MLP neurons of a small language model. Each row is named by its layer, matrix (up: input weights; down: output weights) and neuron, and shows model dimensions 32-223. Each number is 500 + 50 x the weight over its row's rms, rounded and kept within 0 to 999. Numbers have three digits each.
After each neuron's rows, "fires after" lists the tokens most often just before its 100 highest values on Wikipedia text that the model never trained on.

L5.up608:511480498532501444493394488412469440602620482438446548371366439512518454565517579377584531415476500525448484499533454408581521528538435470538424512547528432466537466487429466498521520509492485594526452466528583509456550499526568465592439445592535537499502522535524419518550468515466470562500545626534486510483540500542547583508557518529518579453583451480451465523506428557539430473470452534473479440544496494526541463519566486419496454532515508492420544474517501522447495440505586405526456505511486565511523547525569469445581528500561486471439587473387486504476496499442452505
L5.down608:484467513465492542444533456558458537478404545439509535590474508529526527455497458480459441526437469456473535481404560558424578477492475514422513609562489541495490379587535559535547522517455580602487484503569478470451474570386551559510494504461523500429408439505505370536554523590439572483528485499437489552526427539535550409581462475462451407519508484577507565442505535398516489474424518496503521542473605545519499453578463508490519448497537433459503501535510518501518514530445526612542539508604460407500437556453586487411518535608552609468508475495484497481415459388475523542
fires after: "u", "an", "a", "et", "-", "at"

L5.up514:463598524566496439538530529542532460448576553515533409600510421525500470388528500573485466567571522579543507440480580540475482550535467499423463532516522511506498511465441507508463485537541344466487507552507588448486596500361522532419469474537470412473484477535495452563465504526487489450491546509521539463450515491536514473482448531504479506446514529556474502531387437583585524470512477509460382446568450426465472446555515504501435495450423641512487431509530425433435457509477572546467491436521464528573474508516401535433559450432541528386427424622571471481536475504464484537
L5.down514:493449550492587430425412475497514475510528563528493521478456488469464440532567515444413431535492585400464501500502443425558524456512466511476470507608486500589536494526491429548479623433530607482477454481581483553541450497475539501435540474499614543510561475507466634531527490526491498495466459479498481518497463450529456506462523534381432472489581560531420550490521466416567400506529550562531547500451515583536603483605494475514515568536450487486618450525488533559457538439583497516474476512518555448484498539472488555515523507627524560518540461466456473618543503479467457395
fires after: "v", "er", "ou", "is", "Z", " v"

L5.up201:547531456415442502539388459431565424456436481445597546509474502440508603559497552524415512527535463512506545526541468497526508528511462572487443465401465437457481551556496448445549477527548495492581500481503662673455557490571484496554489507536540522484547473547527498480539492513515533437395534397559495447446461450549491425490411545595470410510385504511506464492534514530560513466496440551452454544472524520490492449525521579479483475548613576512524535491550425444562494461459527442497511444501492449455512514514539513472461498512464538427425504486541350520487522574536525559
L5.down201:490548469507491513585448528475532499506446504485573531518539554462426437507373472484562486471429467498544503507551473493478603519432506489505594479519491556508471495461506502471479674561549552530501546449494635466381534484546509513509471591498481442484575513478500533517477510480391464446500470569515582425537408588409518506470487536537547609457572458458511495519487493576470428483445571489526463460584413505470499428419519547497541500501399557541525505549476570490451499523517447578425526512408401488426479602528620517553531457499466487564483454483518483533519582558472472421
fires after: "it", "t", " St", "-", " T"

L5.up81:520602446411458555464492532472429510453470491495485494445531549371391491455450585554490472436543548438568471570575600459421510487478511423516497421460578490520437511562524542493482512543494541495452535560579511423488504529467515442417525560539499590552519573470559468421458480478540587498509468484476537479417467462582473467469575420474550485561479497506604490444575428455485453514506511595491548566547474572484463570520406567507447461497457566501557519538540477515387456554562450501449536616477465565506500516536519522500467539520512462578424479559516475521496481581606517480
L5.down81:477429487483560459490454537528464455455509527515488499551504493527452548619482506496430536459500402503501473497445369565546485463564453506470510585488443453552431516577461485480463658434480542472459503524501480425531449465505563532529499460548514449548549514499524476541514459467467560521548469483463555508484399567475522572551519538506527552477491492504421454456389474561457587393438465514522558468407620454440493470609515519532561555512547515563509474545532530467508588487499508508558532501478574458468572511468512535573480423536632479512417448547543499510508517430476473447
fires after: "t", "it", "ent", "1", "ate", "ed"

L5.up293:499445546509550517545476487507563460507397504477522531466566476547523508452528469514540477395527532496584468396483473491576564550587427441474512512525464410508497492480540468543460628527428482417483557547572471457510557476523501542495617492457520600511458385550474455598499520530454537446449530435496513440533498536502520478451481570513538387573518509607537487457482572512417576572478455435489543477446590467435557570420497460528440497519475499518469431535451556458481447511499444491595509512483601573545486442557480364478582557540454451518465478456473520360494514541534483532
L5.down293:441504483617506513520503472386454460593429555442504536462523515545481481484505417534504476551511508405489606594481560478476462486510614563552553538547581483508532529557405514512580440488561544430488504469451538477456423543533534442428497493442528535499492544553426506437421523468521587440546428497439541510550470398526532519490507460547516493565513495550411510532520512503482444522511468535512446466647541473575449531498410475541529452485430520472496451497509507535514527548412436399512507490393484541540507448531448566517455499474564467609488467438419508470385494508499548533
fires after: "ol", "2", " he", "f", "ap"

L5.up19:484442545515424513473504494550401536463541465486418613462444479505518480429483531556487435515502545543578524536427493533476497428419432545511521490498625407532463522508467590484556428447489496523470484399448529482461488581512528555534586465463617495528565431504492480494460480503552507557523490478537526527569474492398554481508584604546423544515472510537491417545474479560481505577514546438442507527529479527590480524570532523437553472478459509473630519454415528487509442541435459443481475478522494506450546472570489405497434475483487464579553517446499477618455498417452524418
L5.down19:551497424491526415505482525507534454381544571476528567497514469404510509547476472529481513591512530480468578473461521495533500541508514459496403488517527489524518593444558502481529528495484441527521560531492611467508481493526451440528499466505456551564360458481510582466545455507607441479420526506495464517406527514529502512485538530545528575412568489513535583499484478519438578465490613488447513486575479521426528515496587468525467416434532440456501485503476477452460512585528479476491526338488457524485561559462435499583521481533513560623551408526514467428452438565492446586
fires after: "ow", "p", " pl", " b", " s", "l"

L5.up325:572462582427573525501496460530575478510495431477463486488424528485510468476529545461436488533453487572498429527567561411438508537419490573390476430478440526532449519467511563471492536497516565380510462540408437553531543437472527496478543457444594487518522377438463471512449544502455529575491562529417438478477634566465409470536477437512471525564452525488545540470542583453537491432506521513574493603526502442529414561642464532505427526518492442503498424524475461515424463528546499492566488482464612480488399566539563536464580505434496426592492580497478518565578498474533462497
L5.down325:590502539459474516481605520511524554514521518494564439584543459517553555475398408407485535503550486485443495469516546550597500469594466478546438509460444535597474442485505502547479495508520484492447441476518535409441512528509414520544535539496457462508462452533595592563529451543487517438475515538446478529378510514605474636491502537435525447479497564541537507520535505494493537412423465441458570524451499432534465553552468561444455449488530401526485560533496553418529473519575438423545531417563588519521452517452427488412422414429528531458412531577396465495470560510441516585
fires after: "9", " Y", "n", "g"

L5.up5:430592525512480487492509602524533501503429507591494502563483462580533485474464619477590523530423465361618471468533531566449505499489505528484506525550541501499465473490446529510552485467406461517456617477486499451456444536570426561489469410488548419531530574543530399617520501564578584465505503473520489498469548560473542527522426505538551427519446501581531516589439484445491476436488434475495457467406433507538472477481538492572509439403533478481431457470562451438514434566452509450525434505482487450503501587507442489512463481530598521442542536485514496448573519365507440515
L5.down5:508567463412438520425452533486499439481420360538636469554549517518535469496545492556546479535487540465506562459465374469553483494446535375579370478428493520516484512472502441526495557513471414526529440535505499506402456594567590601475477490476462535601512428551550520500518456484494591507476517453508429564541468493568493561543516456457445563473527428381478486559484571507509622467495548416546545535554489489411471390462501505453438483559486507467538553523486476559580471524486546413517490563490494526518566440460465513440486499434566509460594468557495514493468504494573515485
fires after: "8", " f", " l", "oc", "0", "em"

L5.up112:541557506490504478568484484464501632415376442539508481412465510578452525473573447538556458474517459545517409485461388470590559504470450562531496559598519532566556520413450559542547525405463429533428551441440557526410598469528485500441392459396464501396489504456506519509500436440515453488520603520523464425533518503508449523534444496565526514564564445515491426466435493480526412586438560588455478513540449489566562498490444475470554484502573570481503540571507594479477470498444527387470445513571460466469477514428497485473485589524458458494532551545528441502521521599561509436
L5.down112:407541549518373517562506547586517504509474485494542480454506524414421524476542466502604502511571483454500480495462446442489457551535458519489458488496470470556528474502565502489499502486439531505506524504530558517532614570424453402515446460484509475414534629543517568602552533532537480487519585500507510455461563479544436567565471521529405514495616447517569411465373498528456506546564527522441604481406463515564436468478559435556482518482527574361499455537397489512508451482485400509556467416492516449532479486501456485526460520568463522432460586573496514552537480508491405502
fires after: "pp", "v", "s", "ork", " c", "is"

L5.up455:448457466490558422458570488494542498471537494437499511471483593511555539511476549458468542450533563455448545475442594486471501516468575516556512491528475518457524498467498467415452520488555460479493533544617495360430575576477523521497460413531535524477463492457450522441477517536488482548515599594468462487631467596435460439518570555572520473435432565578577486481520582432545490395469453407538424530492520652528566427477541573422456506419532575436524530479541545379439482499612578476520500523548482451530364517437484468552526523593506568524465534505515541446494523448528438481
L5.down455:544628534388414501521479505544552360414500523572501489514489468513455491513433520536445522473578558592490518465569569525458489498445474469472491508459548537461559480496451413428461449536496599496429522450541486546436523495475471380543580478546411536541460495478542441556472453540542489513413526502537579538585554481578520514549449473548560354457495486474569533545538497524494403581555526494505492488463533447455541479540435405528473512603487452543572570381525497543463491432535437471496456470453478574510414514551514586458470523520485448503445463559446525530538466470492570504
fires after: " con", " in", " ex", " n", "n"

L5.up336:444495480454425430530521514541464391521478526419489464545532483443566412362499428497513533490504447433427536476503565528445506537516558491531446523546472502453442495566507514410552544447477488420511481674494508571474485494514576456495558582486507470551522541531423500509470543483563416529524600434521419532503545488445497486514442478547478476477582544534532599506533591504532583581560585414563420473565557514519540533552463598567495492532479501496499420503412370477453536515555551408415466518498455523507415492457487414451544487505446525508456494596414467464422464468550466391
L5.down336:425532558522495560573550416492447510467525451612473488488454404553451467496428405542491632474484519527459449498548480603443527533530512462562510445537489469494424575468587549474488359500526579533491521505567462550504435507474521410536450456503525593431494552535478539429551493531445505512446457554445556509550408502445487463496480472538540431475467539492516497447470540611530555529465470471547462468512457440482543522405507530418518457535420520491565485430529408492558443495534469537494457536555494534591481497550427519557590588537521542450529474479518447571628493473462522535
fires after: "ol", "9", "g", "ic", "or", "w"

L5.up511:538470529576542495492393429470495400578467541381449473435560518509528491418467541551489500525492422475530493521518593496492589513495489549490543512480456446481563566447583499535435465560495441459555408529429482515515478533552509462499542529526527522452469554562406439473538520479453537453517481497536468547535501542369562551474466560583527520553576428495541544541484503473522479572591469436449508437465553548429511482515586568527359403564519475422596469505508481447501438485485445520558492417468366538433545594548503495474534501539478512546598579429430558483462507479460500433
L5.down511:496494588516504479473512418469565459512487477546576508527359452456413417502537488386504516517447531450550492513496421550516471473489522476576462494492494479516517523528462477508589547558575574491473553531556560522506590434481478503527423513586504478524478540527559466506544560524435505549501497457530511489554580440564441520518662477482476432523537415493510410449507551507480472450493501473425536489433394412462523512522475523577459500420449471549498551513456478568452465536428485389464476465509506517502548477393513545481535549439507518438481513469524568526411559503505582516
fires after: "\n", "an"